MLP neurons of a small language model. Each row is named by its layer, matrix (up: input weights) and neuron, and shows model dimensions 0-255. Each number is 128 + 24 x the weight over its row's rms, rounded and kept within 0 to 255. Numbers have three digits each.
After each neuron's rows, "fires on" lists the tokens most often at its 100 highest values on Wikipedia text that the model never trained on.

L13.up1819:129114148116097122113161139158108087127139086140148174154137128124139147094162141131172126100184154120155157142154108140103151098085130098106187131149088080105177120149113145119126127145094145096113103120126142110103087158162098125158141121167125150132138087137109119132111123137145121163114178122149146109117097144143130108095141134124131097142107107177146119143159139132127143102120109128159087115116154140129136087177128115125104181084114129090153126141131141148132124123122116121111173130138137106152211162137091157160111118163083132141138118142156113149165118130104141152135090131143100132150131113136087155120165128108094157112109119141122137142086152119128123126145161122139160144150142079102136140177145145138144128151166101151159090130153112145147123114132144
fires on: ":", ",", " P", " of"

L13.up1836:162099098115137123099096142108142085164108151119142143142129166123132124153127111125123119143112101145091108114143159137165117133122112183105159158164144113127174107116151111116138113144131132141141187134108106112115114122123094123128111111103114137140108121117123153117126067082120115069163162100125133137133120087150171128148135110092144153101082164138089122146125114132166099118125128141104147156113139048073128140102141102150129141122114124164137135134155090144167128134119136149162152125110140141124140158148110083167130130102117161128091138135106111083137127145095117168088142116138095155167145106096106112124110099133164133128097099150181145143138140129124160147125151145104147124140146115122187127101181082106134113091115162156125140154150088123122128108130102
fires on: " "

L13.up2910:140165136080138147169132151137137167125124149153131098144139153084125115077151087110131105146086146125117096161135121122149139159121118090094138124164139122121129101121139098115123157103152086131153142082108159135129115119140199102102172102124156123118107156145119121146087107122124161123127123134171136139133109135120119101092153156152091111168157137113158130102144128144191121138121094136107141123135141135127153118207128098168120161106171146089108174149108135119135129105152151113132173152170114109125109145120127174135142187145129117155120142134110167099136091134102100098170142094105165129129132109132115109107145119129148174116128113145098158098135100119136144122125108126154099135099103085080096120194104083103151152133127173152087166131111133104125140078131131
fires on: " |", "|", ";", " =", " career"

L13.up864:123147122144152144161101144119112125105085131096149148128085118152145121129158155116089117165154090119125135107118148091100078108142106112151110125176142077130093145105136141134134152076104165131190112124118099127124133134115153119126136140146136119137131160124126124132159146163144117169106098144145083116083129119086157137098085092128085144103141133130104123130101141160149146146167158098117160135087152129139134131110139127116099092115119130086136131142125122137152127141126138118119121146134127123118085126138134135114171145117121172158130102147093137111149104141081154110150144145189126146114143145119145166135101106129120140147140174103107110108155130153085141108123124150132119091135088097165120088142164141131076115139174148126120103114132148137118123129111111
fires on: " ", "G", " G"

L13.up2420:154142106087179164114159145139114143116142138114134137126149167128119145129147087153129120139138111114162136137102087130100178152094100107128149105150139155161080124146202133172125132145154111122136174159121129117109119133119099143157135144096130128143138147132120146100120116093124124099162159153089140090126147106169137159110050114161139103100131167134127121116105157113133085130147129143177153128124162141111165160120121119076132070117122151121117138109076064146123099170072145156167101132141115148104118133156142105138136136185105141114113130140119135131097192128119186129103116136106155109103119132135152155143137147108166109129122127133137116162146138107147167087104148133117113093111125116155094155147127094124121096128142117091094167175091119141140090158127139
fires on: "\n", "1"

L13.up590:161087166121131119138103128106134130127106176106109139140174122128126107093150127126125095123137051118155123149140139105125141162147155123134178142134129151121113130134117155128092125136098122127143168121128107120135157148136125154190103120148135124128120131144123124074140142107142105161110143105160115100099158122145132093105182139125125126150136141131122125147107145073072163146152120138110121181127112116110156108136113091136161117139134127092191163106130115122173133160117092112100158141125093147146133154152196110134139113118157147106145134145104112130114103081159085139129100092100139117102084123079165148135107126181121130198145165147162120108133119142152127125152129085155128117128127136144144113151146135130149151147126159152138154142105138139120111109142135
fires on: " the", " of", " and", ",", " his", "s"

L13.up872:148116140117115165076159159136137101096137100058091145168099097120098075112130090110138124156178132123111144108178122111142133124179059105120158134142151153133102162138108108144055098152129143120126092129139087172138138124145096155132117085149102121123153130121093152125104153178138117156138126102131114130048121121140082149060147110087155145128119109098136089129145137143147124120125140159081066080115111121097090157155176090150131097094135102152124109107127173128115090085150131151137184120191119141106149145143136122146144130116103161160159131151121166129111097130138114127140122103121112145108118157131066101127094137105150141140135167101150121164119132143109158118143158099128123175095162153137112130094125102103160105132129127133178117120094172103143115157130116
fires on: ".", ",", " ", "0", ":", "°"

L13.up530:160102127090095167138142155149114163123084153114118139116090107120148104119107178131114137137126125148143135073123111132153135114176158118092120137102163152111081094114113117139157115094122108136098094134155139116133135147121106151155163099115172106160135115135103067122136116111098091173110097133108084136133123102138087131137141096123143111123158143092140190147122160138152114155118127118150153084101123120099105117121158099083131139140093109081115153104115135122151133150093151127106118111137129149138115137131153097141143130121144130154160117130137132147155178089126121090099152121101160112137103088101129145122080107083111128138109178155125130141099135135111129136140151090155116129154145090137104183108140105116141121095173149061167112159165100129122131113116092
fires on: " (", " \"", "-", "'"

L13.up916:098183129119137130141070062119107119115117135139159118141101136167124113096094102119138140133132151117143157117159146105134111106141123098064117109135090153156134110130157157154136126133145147141123132137147099120141097071132119110152128157151132143153145136113156154144185128171081112109128139107134134120112129145115144108140169084132147083143110121129152136118141102125089147114070126173135111154110135143163106124123123136151098071151100150135112128104128140114147104105145088137112116135105157134060117154130127120110146148137147123166142107123133132179112121136127095140161130117082148126122134195107175140124135177137129173158109167141182136144119149107124122096158119078115131109135110111134171154135114079106123090116132136117106122135149166108104099082101128
fires on: " ", "1"

L13.up288:108081145092158156121095129140175112135095106116113151115151185158144134122135099178165105092090110138134152144130123120091138109138189169124111170135120129134119100093139112141153128093127147112131135187140160143093142133104138126143135106110139129089129080164133122124147077137139114090108150120114108181102151171148142124123132096112121131166135127140164089087149146140146110127138067114174111093088129125147139133154090109133125112121113098115128163147137118144126122113105136126126137178104145087137180114134084149099124106147155106110091167108140122138136105078171072139096134132117150117106098163101134118112175120084141128143121139143147174099145170142143128070139179087122116105144145129093098093153119145124110141136151099152125085095132092132128135152126140
fires on: ".", "-", " –", "|", "\n"

L13.up901:139114095108101143129070143128175160151117128166138165158113131160126099098119137142131122166107152137147136107146133110171107143113105126107140107091089163167123111108076108145126140163142104139142086140143112130135129155162142120141132172125102128131154099157124153164164138099110145156113143126158150126127094144162186120105148111180142139138133119152105201146136073103106087128102142157109096059175081179109122102138097165106136155115125153198081167111150129115143169133174157135142134118082116120103173135111172132101130112136123084133134115131136126125141144121106161074116100131110159126117111099134088121163127184134142148121150130106124107113136158154097085091139143145085140120180112160104137152128116139140145138138178141111107099150150146127120107118114129
fires on: " |", " in", " @", " to", " To", " at"

L13.up1862:144081142141157100109155153119143115122122103142157123143114153139130158141100127115124102124088139122144085132117124170134129127145075114171153148111145088129110145163123132146162118168120165158139138100124114099132075127130100125113130117142184117121113126129152107101069143140131109084129194110146154137142105136090131151109138130127141126086183089157139122118133143133158145128126166086143119127101105110158134134093121124112088139143162137131134162075183210159101116120192150104150194155132118137107116140141161152122116108144123100109131137167145159115145126109149142092134138120142157118135127107124127142157117138140161123127128106137142134089150125135140133158142119087124079094143130126151125137109137155107193120174089103064109116146161139131143109153157118
fires on: ".", "′", "°", "2"

L13.up1215:140135154122130104106181116111132164129096088135117121121125145137081149120122125150116140109134183153113146142112176162087143152123134120112106142155153097096153161173097142153113144104139149107144148097136131147145154168105078129151096086105098159098120108135136138133134123120141146121092161087185139096119137123148144159119138120104130112119133107119154135110129117105101126118137121176148096146121126146171128129116155161148141159154168140123115136141112147101103107146116164114161131115148100113138192106134132151096094141145129182108072137102158127150158128147152096094129142124132166139131114122108102154169159170138176173136123125106150132164121123146124145091116145138119147095135140136110151123155138135098142127166126151140103152144112116146109112118152149
fires on: " of", ",", " as", " in", " by"

L13.up238:074119155123115138117135138077139133132141074117175106095114138131112163196106092151086114119146104135143095158110147108104165147110139123104109115164142116109135158167134129138119129127114139170116048109122121122107121168128099131118131103142115150139090124091107100115135136151129107116122141153124127120105131125100116194141154133102086105132110128151108146095146102126064157104096127126124113127136120126161113117121125144132124160118152141124165132129112146123123155155096156137152160112132140096131145089123116139150142146118119096137106096099108133180131128133144132153117165141148145138162170103124140120124115143125131098112103130127102137082103141143108121088111085107073112106099137166129161130111120064116132126161153069163123138141151145100113140146110124
fires on: ",", "P", "F"

L13.up1372:140138143140121123159150122135110108112128149146100101109093145160117165127121072130131140120093162142109152149087131154140159143118117141107148125163108107124062161080135145103155125155137096138101102168121114123134142148153100130105122128138106104137131078143085140139159158066160103149127116135087109121113144179141122119129099130159169160147096109135124132127135071136146125147106119144138112149109103150125119120114111139113126085128088100144105123076143094120113143145147128131117149136121104127062114108155131161098132108080169087131098133114164114138147126114159141125118117134128148126138103144105163140116103138181125124193113088093121080087138114139087125143091163154115164171180168121165084164196132162108150159110140133104144124105140113120130127160168113
fires on: "\n", " \"", "B", "R"

L13.up1205:147142178134115178143145144107132159088131103126126156132122173106106125146092137114126140069125120115190102114106174124070172157126152150113110143147134179156115127123116133088130136163109132112147159096156086121117136122161110077119138128150152140125130122110133152135133145070086143147120091133135111119113146137156199126088083119119115205092158104138154179114152109127109130130146161101091127147107128074127154135106138144147154105130131117151144152104068078119115127099113114110120129113140112128113130160100163089154114138141102132156074103154132135113093134170108161137116107099107103094122123145116130091099112146138136159131137117111124082104135129189082109140112119136105117111154141144141108199076116118154154138138085135114119124130095144108172111128150142
fires on: "\n", "==", " s", " ", " was", "S"

L13.up1954:112109124125104115088120122163137120091106132075128133149140121111127121160096066117115140132108154135102135112159130121109128136116142111141147121161157117157141130116105131149147156092077108123118128122147129131120120149146139136145137124124124149129113122178143147099116108149115160166146181109104134090099100135097162118113133105151147134111150122126106119140168145190137132136096129087135093124088082087105117122077139166074140124154123112121143196158158147155144132130130139112100106096112119128111162124142088140149088090118144105114101124166110123092097161150123174144108138149123102150141122136141181098131152102129110138113112167106136135144154098126146113141121110178098116103157149121105128093127139114164131106088122168153088126154080146087154148077140164
fires on: ":", "″", " in", "|", " the", " P"

L13.up1369:116129107140137145116123141147151073160139145115123169172144132096151113146111099147146114151177147150141110152119103107110120095188112122141127159183182155122172131178142119116142095150126113126179124131111108132128123110089108084132129113105103119163140140111124106121142137154133169077097121122134161155149139141149174139106144126152132117099118140140167115159128074153169118159163096132119128080130120113191117154095100129124149122178151141117089105120138119204113160137116132118153113148097144144175130106150111065116144128133154155189131143122113094109144088135113121164084122179103127136135084122144143123162125130124182101115121109117122096140147136174088174177151088091084103087111114123116103100138121134149121128144112124145052179140130149165101133127109136
fires on: " |", ":", ",", " and"

L13.up2150:147132141094118189103123105137129142117113113176099114160111136121118135102143111131139136109134119175137142113107101132150133114116107151136165159128129101117132154119139100118128149128125098092103090145099146118125149110113172160094136168095121154142144151133134150115107125063157108094139138138144160099124140136144113085144154128110141144173117190109149139134108145092140140101142110140111145099118137160109142136137128117059120142071100104104121160098118074147133154123112129137128142101100119152131177128159120142135110142123126124139132092138090154132111114114169167171095138138138082144157097123134180115111162181142079112152152084114104146130156116151161150106147151110115129109150163129147123081136116166134138098096135118126094102122100162103112126103091166
fires on: " in", " the", " at", " of", " from", " |"

L13.up828:136118060171108117138117144124096150109122134108168070134157098121117151151085129135106188119128134151138102113170134119132143135119129141128135122119146113179140117099128146092118144140088130144143146110138136120142111110136083162155121106170147138120126137127125128138111128118148161121122108151070153160145137106131141134103138105119127176086093110117141098104155157114141148110129068121110124116122120141098157200126106135069128197136172130140186163104134135135154099146124171126104100155086145111129111109124081111153149129070109110134124094151164134145117108125164150141160101174123142081157175137109151086178125125156148144120111146118108128161117111118123125172154107134134153109138121138108099123106126137115151086152148107158136159140158144152073117094116153
fires on: "\n"

L13.up1739:108138110132098131109116134096170116163122152117129130122115117149140141145114146130131187162167157132165132128122183113123124097107137094148147129134130171099089094147082124099123131105171145119110075161087121091167154157141161083128138139136133105105101160094108138157123094119137127151089118099105126135122143137128133110134157146151120146122134167152140174164110142115114186125155161131124157176118124122150115135124139147134123147110137092175178073149116091132126109123163148114171157129130131125130137115093155148126144106101115140140118127108127107117128141117157109162118118116090115110161114130094122136165127119129164095102112133108144114090123126164128151077100163124124128121164125142170093112145075127152121107111105113161157123127116103092146106110163147
fires on: ",", " the", " co", " and", "s", " his"

L13.up1682:156121128115152138126134094161162142113111154138133110131076168112155130126093132105129136150144122160109135137119171123145159110112116148147133148129136141089146149114110126112098148138100116131182146112142101134141118131150126108128123125164156097184118075137138127101110090125154117123116152104132106150125121120120107163194104132077082155120092157150114114115157098137119132095126101137113095120130136127119178148124162128149142113116131156111141087127097106117141154140103128130205109142163117171123139148159104151102098154149123121152166116147150130169103078114110115116120110148162177111087100121119136129134157154147123150095136175104175132086135121157107124171121138178125172117116128146131125159123111123114160134065127115156116081145123130105155113095162131
fires on: " which", ",", " and", " that"

L13.up2641:129087132112147114135093091148145107099124082108111116157141149109132125106163132103129130112120142090183137104040163102105148203115101098124134105150118117140154124162147110111096125128158129154081118149162126163112132124131186151122132140081129096146158146132166121132130082135101130110160114154156129146130101150143175118123174137138141111125121143121098166136150111157101159128121119133180091145106110147168147096113156104157101130094184130110111115135127169170149196109146158123130165159129119161094131103095089106117105143140127115128109125113138142127141074130106130127111058059117148148110143112125151093137121117139136104110133123157100164124159153169128126137144136116175139109138129107139164119141156148108140114118109128142127105130152124124112111134092149
fires on: "D", "I", "d", " Kal", " ", " sat"

L13.up1528:114117112101150118149152114139135133069113131113137162121147106140128149139123125179095106105141090160100122104193142111138162146121109135102142113109125096172108103163080118166124129108133118120193104130115161074135093107128136144153083132132087130153133125129107123130114129113105167139146145127135093137140138112139109125117136162124113194117130108135075147165139159099088105110147148158119104139104132157124107150088128139153156125169142167110133170112047183142119144121113096168127113110110141144124107165151134150122080130122105106108166125141134115152138150119106143121108157143130136122123116121109115141138101166084097160150163137145097104101123117091122121098122173180114076131159145141117118139119195133150128158121134188163139137121135139153080111171129140
fires on: " "

L13.up997:104116136119148157117123080129106165079115111119106157133164114105107150143176111124134150133144121130135119119132152105121113113146118088156098162155115157113119130097104134130167147133137126112151170139146158126134121133133073169140142131168158134117128098142146123104093137111133118092128093147134093126150087119150177159126127082120174119135156161099142127136154167131144092142133161107100084112112155149102129102142126130129187168164111127139152143147177142124115132162076123116133158144076118075165136152115090099114121105133103138134131118127152136163125101120093156113122152119176090150157157144115157147151160132095111126141119097119116153102096133169121158131142119131125100116109151125139163145073151149106157121136147081149117114117079115128069113132098155
fires on: "0", "6", "5", "4", "."

L13.up519:176124132111137075121098077152091146164143157159146159138102148162183127149110090137082105118140153126110158109117113147093109122123132071150159086106092077160145152140137103132110174153178133136098130146144101104103134120137099135098101142126130100108142149153147115137163072125095112110122096137114105171147086121105122190158144142157096133131108135171141091100074104110113146142112135112100160147159150148113154122110124128106112155157168149141098154113160116165104107132164150138147139118157110149088118158125075116147126142104144130149173144093126126087141149103099109109099139105093115100131148161188121084143166095138118133136103152159149142093145147159131127143052161160112129118116143098124132154158167112109111142137138109124136142148135122137147103133132144
fires on: " to", " ", " and", " that"

L13.up1376:136106151101161128112123111120113120117143140129134120097143070137105148140148103092142152109160158103130073123149149124126133097085123134163117136131130107140177115131118113116104113151140119111115148101154187172116164127151089082094142149128104109132155118120117105129185111108159124114138105121101136112115134136128100153157119173133153133148122098110134107156124130149137097103103100178156107120102116126156091158147116137152128084083108176116135115165096127126114125117107143140143146141167129083162146134117169131137112129150105144118128103143085086108088137097137106111116100144099169122130117140140164129141125111117130178144092169146145155128128138116152138116147111119138125102117069114116127140124152098141115152152165102171109108147108110128121140145157188
fires on: " ", "9"

L13.up1757:116118100163170118159130148120130141155107131168113158156153140135132158101124074152136098129138119141124139113104108123133125134136086145108148126152112125165113112104077166113168108133136135158144098118095122182113116149156147139129130147117110124181122121132082158128126135112174154174112127147104145120139143094150112151134108153103108136113105163137086159136121087143142127111131155176139084131084138091136088120088186136152165113144133124119126152128118119151142071112172110134153166159102127156111130135137171151120130139125123141124116100136081121105117140123123123144151118185099145096181153102099120129131138142118117111161156140131146141142124121112129148143157128098128179139113163121138123137110143166163104116152128122116146159139124112085113145113098114
fires on: "\n", ")", "}"

L13.up2001:128147129102126163164102109109115145120093179112116135154147144121151118114091114152135103142131088129172120137165154128137125108140116129138110133114163110150118120099103106104151136126111087109098155153128134159116110148090156130111157122139133102122076167124160118096117106124107143113133146080135106137121149173147091124123139105113137102130151156106100161147087160091105142122142102100145085073112089134081155164069099143113140198152125109127133122130101091132102110123142163165100150159158101106171210079104149111140126137124138080150099160145145130168085120118134112208124111116108110088094135124147154113112094106110136097142124158145161111071120094132167092136100135126145127162157103155151118101114114095139112085132139128084118104138142175124162150145116150
fires on: " |", "-", " was", ":"

L13.up1921:113104135089115170104139109099218085114150087171133193102146133138142169093133097098110142128162110125125107130112150148129107131107130154156128082107108113169162079126117118128120106167117153146139152142159076125149152105130138141152144197141087112104117136105138126109138125110173128141077104129147123126140147132114149170146126122101117157118140132121109114089113064174153134134166097097128120124114143091115119113143095148151143117102118107099142096171166089140141063127121165095134104110104132164134159164183150131158121168140137152082123148095131112157144136126119113120123121126089126139132111141137127109127127139130158160099124178129107111095124160130117166100122135128146136142112097123075119123122132173083105126102133119101162182088120107130067120073139141
fires on: " ", "7", "0", "5", "2", "1"

L13.up2747:110155130129106114224116198115072142123110163107129075142071117124154131122170087152174126124136111147125147143105140104140098099116142100131134162139149110085174134132134081128114144138095157096150094149116120102147102125119159161116091100102113129113158160084115116141077161131081124121150121098110106122141119103135124088112135147110159129142075075142126142088131133141140131119155121134121139092121107104132083102142120162115105110126101149114131145099151111160126103137096132116118147160159124118129084121134162146098119175140115126113101095114162121169136147100136126113107121135126151111114158140079138100148134153129150152125121110141107121085114155105148094111124158111131142177076075135128130130108124143132084125128163150127097151132121135156133092150137116
fires on: " |", " to", ")", " \"", " MAR"

L13.up690:106100148127148119100158149168115171124155168085131116117159103100143186115131119129105147114092148122105157157109109091130125126174104156129123106113146092119138111134126114146129180116150122114137170123154138143145123158177139153150148099113162110105129087152138165131136109135141092102132130114088122130081108155135083137103112128109148139124092082167057127124143145125111135151126111130132085149121107124110138177131096111119131089124116164156117134114154124125132172134097099159139150161148128126143108140128132096134148144105150140132149138181138135095117118120144107133120101127105111157123120100127106094138133136110156128156117162139174087141131143131163138146123162103133134114115157165129121130134133116107131176118174159119179121139100125094122124160132100
fires on: "-", "'", " Ch", " fron"

L13.up531:121127145136162115206121112111125124135116078156142111167106134139134140150159155125143118159124140177151103091105142142107111149099135107108139143113133139117111108113122171082169123116134161121122084134117118098142111178131154084160132120118162185124125117119136114142116139106097154068122113118138089152142153126114173119115125129120099165136103148140175150146127103144122165147097167183088128097092110160116122123121112101123132143105155144158124146110152133133103136158107109114105131139125116119124172101155122134162174099113175147151078115132108127131137140137092158150130130128132101142157078141127135121133152137166092131105116192128107108143144117114100108158137167125147096101155113090135146102140092115097153072116182090103115154113110101147120119114127120
fires on: "==", " in", "===", "\n", " number", " |"

L13.up268:122096123140116088124137118134114159139141114189128147163124108094097167153140097130126070155111089117129111106146125116131134135143109139132105139111124134115126125116123156119119131144096125117141145153086092116115151115124187139146099091138133191167106181125117116119112098127136116189151162145149145079187140149120112122133136116138080151137110141154164166153127129153131137126079103133145106147185147113115110136147161135159149112150098145144196167149139116096133070136146162112161124106165154129093117119142154145185119090124122114104144127159134113093136162102107117087141103144132134143153110162151147109158114134137132106128154140103115158145093124141158169153126174122135154109112142137145119139078139149114088129118160119135144143124121136117176135104129130
fires on: ")", " H", " (", " f", " F", "l"

L13.up2905:098169124111122105132097124088102114126143145133160131109101104152132165145105140130104103094163087152119140153132107117134160121182175137117074106124105130087126135101120144179163137126103159168124135155108058115123107153140101118129116137125136116169128134169148136134088152131081122141114121132112103134091164082147100128114164132101119102111152130141152137133116169133156125122116131122132115095093120126150130117131146118077133127145105145092101103157122139160145111128136166127077146161114141143102126129162080142113130132121112119112143102139136135121111209149119149093132123114110106145128097126113127159102122125110131132146157137094167120099082123120171134115112151126094161085106120095111110104163125120157124101136129166145134102138111097131104157101109137
fires on: "-", " was", " to", " F", ","

L13.up2960:107139176155118150122115106158152125091125159141148143090127122131186070142138117133102128082114137103113122150137106142155115120148125117127119118145107117124125125120109054138140102110144140151078105121146126142177125134119117161133150080148117095126129139087146130131156134155096133154136088100133119125141137153111116121141116120149118129136129113146106142099100129115118144068159145122104091151118150093124129119121094174106117101151131124129139101115118125154098082128135153089099100126120089176115071125156100090133143135113150174144137118144142112167150143124118100114172160162138165139134135130100141167131109124105158147076111147133132141122125099108140123129121168157123112107098131113131124099139119114153157147158086146123144125119139151157090081161170137
fires on: ",", " to", " would", " from"

L13.up351:128103126169113127092127128111164133112125085135139167169134112090151127123108101147141157085155156132168145108129122112079105130112135100174135159130115109125174141128104134128126141140131130102179133157155179105172065151147144135152090098155137121122147166119112144086103151139097140144110153151143118112164098114132115145110116157137112138130165137085129120102071107119118143103101139138124121131087107110135093109135167140172136138081112095125157100160110121141110119150085108090121176184122128107128172107117146165094131125156123090115173126111119125162138139104147112131161136166158174141104087146126117125130122181117141153083141132146089116120130179096186150104121117135102126135171163141106125110151133147147182123138151109123070176139146125106133120102099119
fires on: " and", ",", "P", " W", " comp", " of"

L13.up1567:126157110122149113119099151147104128121125140145127148122132125170094130194130163126118171138121102120122056111113096146128174108140151110132131137156096130124155144146143143111116139114109179127177113107127125121094190121145106143120156147119139123126107127109067129162184135116128133136143139181105085116138112149108125166093145136084173141112138113144131116120106140148083105114122089161096123134140102123135045146113156127128129113113139125192104105143108104118131114131154149159105072148147123140169119159106138159122125138100108120123131105098164113136116145140109140147123142103133116085139130139130153147175119113081069144129127150140148135109109112155134165122123093167114098094062108173124127141130123125135112117110196134143090144096147164136148112159113142
fires on: " a", " –", "),", ",", " b"

L13.up2266:080087071116155127135097082118130086147108175119123139166151103133119140163131158118134133130163140147137114089124133122141107157147126127099100135152168096125130104108092126133147139140181110097137120140170158138142141144107136127165136123081169149112112167116150130157112146141178108125141126144128116115136072159147139125155129119175170145154127136121134136140133124173113119153195141113120138150087098099144142095123132128127131170166104113126100103120128171145143094138175149139115186105123095085100140147113118129137133190193092133168151126150108124159119110115163090121119129162127150130131135141113156113170162143126127137144176099157136108167134106133147130108115121120142102135101136118126165120112130124140088109165152118122161129146149132115179136141115161
fires on: ",", "-"

L13.up482:148130132101151099194105142132083114100115135095161125086126155125145104145140134147144109115131080130117090137131163122175139104124186134102139111118149100144128145132140104117167092155136114159129142158128117120111138102128060135143085164097066110145107119103149151140147126114139153126152125145138103158149077116092124164091106209123173104118114137139162099170131099088149142042128112156154136139121108103133121138145135164125095100118138121169128141149128115133147118144132101117138103147131127137145172113143099136123096117119153101117136139110115147132147162145165145135118129139122135131083128189132165169136129120138176142148112145145146128101161111156134153155126125141117110123155136140127122138165170130155105108125094179087123114097119131122151154122091121
fires on: " \"", " was", "\n", "-"

L13.up2621:144147118099159101140108113116123150133143146120078127142135114180098113133169099090125148123159087122125123146139099118119181142125137159170124135105115128086131127126094132134145080116121120095098124151147115109137140173115159147103141096121080108138102120120123148132128083158098124096119094147115121096115146160148118119125143090104160119101115165158128126094132179125143154101158131123155130113108117147149133137125132172142120145147136159130105113171119136150122075106095147148107084110141088126047117135154149119112145129112084092094143108145164143152066148103110098140148120133093154160127133109118155181187101125161145125125160104169122149123093119100120167090116102102139126065129119144157134097107137117151143119108173160136154102125127156128116145090113161
fires on: "1", " a"

L13.up2419:118143122101111134138158128165149087133136138157122163129137157181139129104129116145137116107119140130141121117137151133153091139105108118107176104141155140144077135119090118144134131116120164101145137119097113128097140112100087119128132113113106150113132157146123139102147122093119125125156109138140123103142166106139107135105114153133134128097130143080084141152110081116125149108162094179077109175102151121115135148157140128104151133114166088169137136131111144120077124157134143119158128143152146125095153114126175104151102099123168143125140137110122142121139142105132128105152138125155124138111105120131133139095152180140131139123060177154135177166121145137139093104118157170119145153100095164127144098118115157104129147127134140109119115149057124171145115121124086
fires on: " in", " D", " of", " to"

L13.up786:126128091188125139255150121110102153111125104136125132112139150106147147123115093126129111085130088114118149149145147140137126152111074103123131215119111130116093124111145121169147105110148137139115108131104097102114127130124175129152146147139100158149093158123127115140109106153121087151122143146112089120129131109126097117122094100161099118146112110140133044151123128140135134072119159082104136143117162116140096116140149118152117118164095154128189131123155118108115103132085152137143096100086118157104146100120110116122118159095112089129098140127141105111124087149101112134142093157119142131142116146126160131139134126115099126160170139102176121078103160146136120119126157142149087079084124130094130160103126153126148114176156125132091142106068126149095144180096132
fires on: " |", ":", ".", "|", " \""

L13.up1586:116095073098164114126160155148202137132124095131144094125091178158120123100127116143162132138083140121086068137142118113156112127130172148143128119132139116111167103141136179114139082153122159119138094128114137154113108115149143167129128169146144157119170139102114144140092136113123177137154075136154115135151102126131182090127126159110138137101126100129124120139097148129142081132140124092087117103109146141143139107149120109137156117129118145126118123135122192102176194102134136100075159159101133131090120104125169126146114104175132151111147114138111089111159134160114116082102161110154104092140119102096083123109108093115088102073095108134130131126128132134138115090146149110131141156161147109132157109062110107114133137151137114122160107153141126104076122126100144
fires on: "2", "3", " int", " "

L13.up2455:179118106138156137108117116112080145133108139115124168112111141152142187150127161134095129162133152129116102103095141137098146137141083102095136154165113132076128138134107149132172144114059139160117144128097076128111096181130147130152091126107162137171128133101119143138128176107132132136174116106126122127124122140159121100113125143110148136134153156113126127154106130126127108117137091135125168123088096100137129109116167153081118123125097098092159171104110135121126149077126142135110120117124101110147219108118177140154139127137093095135123070155084105139129115158135140131129123139092155115118129178146128118133130156116126111099147140100094112157115130145153112146108138132112160132132120102086124125132139143116172103127116133116117123154149101128169129106136154
fires on: " in", " of", " by", " on"

L13.up2440:143118136146152162106156123130104176100098144092101158142115105116119127132137071137114146133128195111115132144139098123136139109138082166173153155131078107138123133166124137098132131145163112115124090104122140167139150135154119110097074126163119104105145150162104134151139102121106117160119094098140110166140141127099129119191141113128122141146125128101131112136126157156109116119094172131128121105132137112130099136134124111113095088096138121109137142108094123147139056101104108142125093101130122131167151098140108157121145096108094167149145079107157142124152109135082127131112135138139121142098119083125133117138131158111137124101117181150116170120140119107131120176124126129102081072139118097150145132083159115149115107056146135111084095111124139144152136109134120
fires on: " ", "–", " St", "B", ",", ":"

L13.up809:108139132127133104137167142140090117123109135124115142155111144091162096128105147102134135104103110114130152133128125138143112111110072113088157133129117157129107130162106116079150123141120134161130098133161138143137122133099127171144127124130120143186118084143129156113112094133146144112130102135087067144148128144151163134127097135169121114148130137139102111144133139142109118105139104097163103166111109114123105059116142113159145140118119139104125129166156119140145131123089154130125153163089106127148205108125100095112146111135093059143127114109113099108107121112145153087165133120136117132127157112117144159127099146138142127173125125111123114126095121149130149146114136152088108091139118092144077151132178118110149130109116140083103118183120127110130155124133157
fires on: " |", " -", ":", " as", "|", "="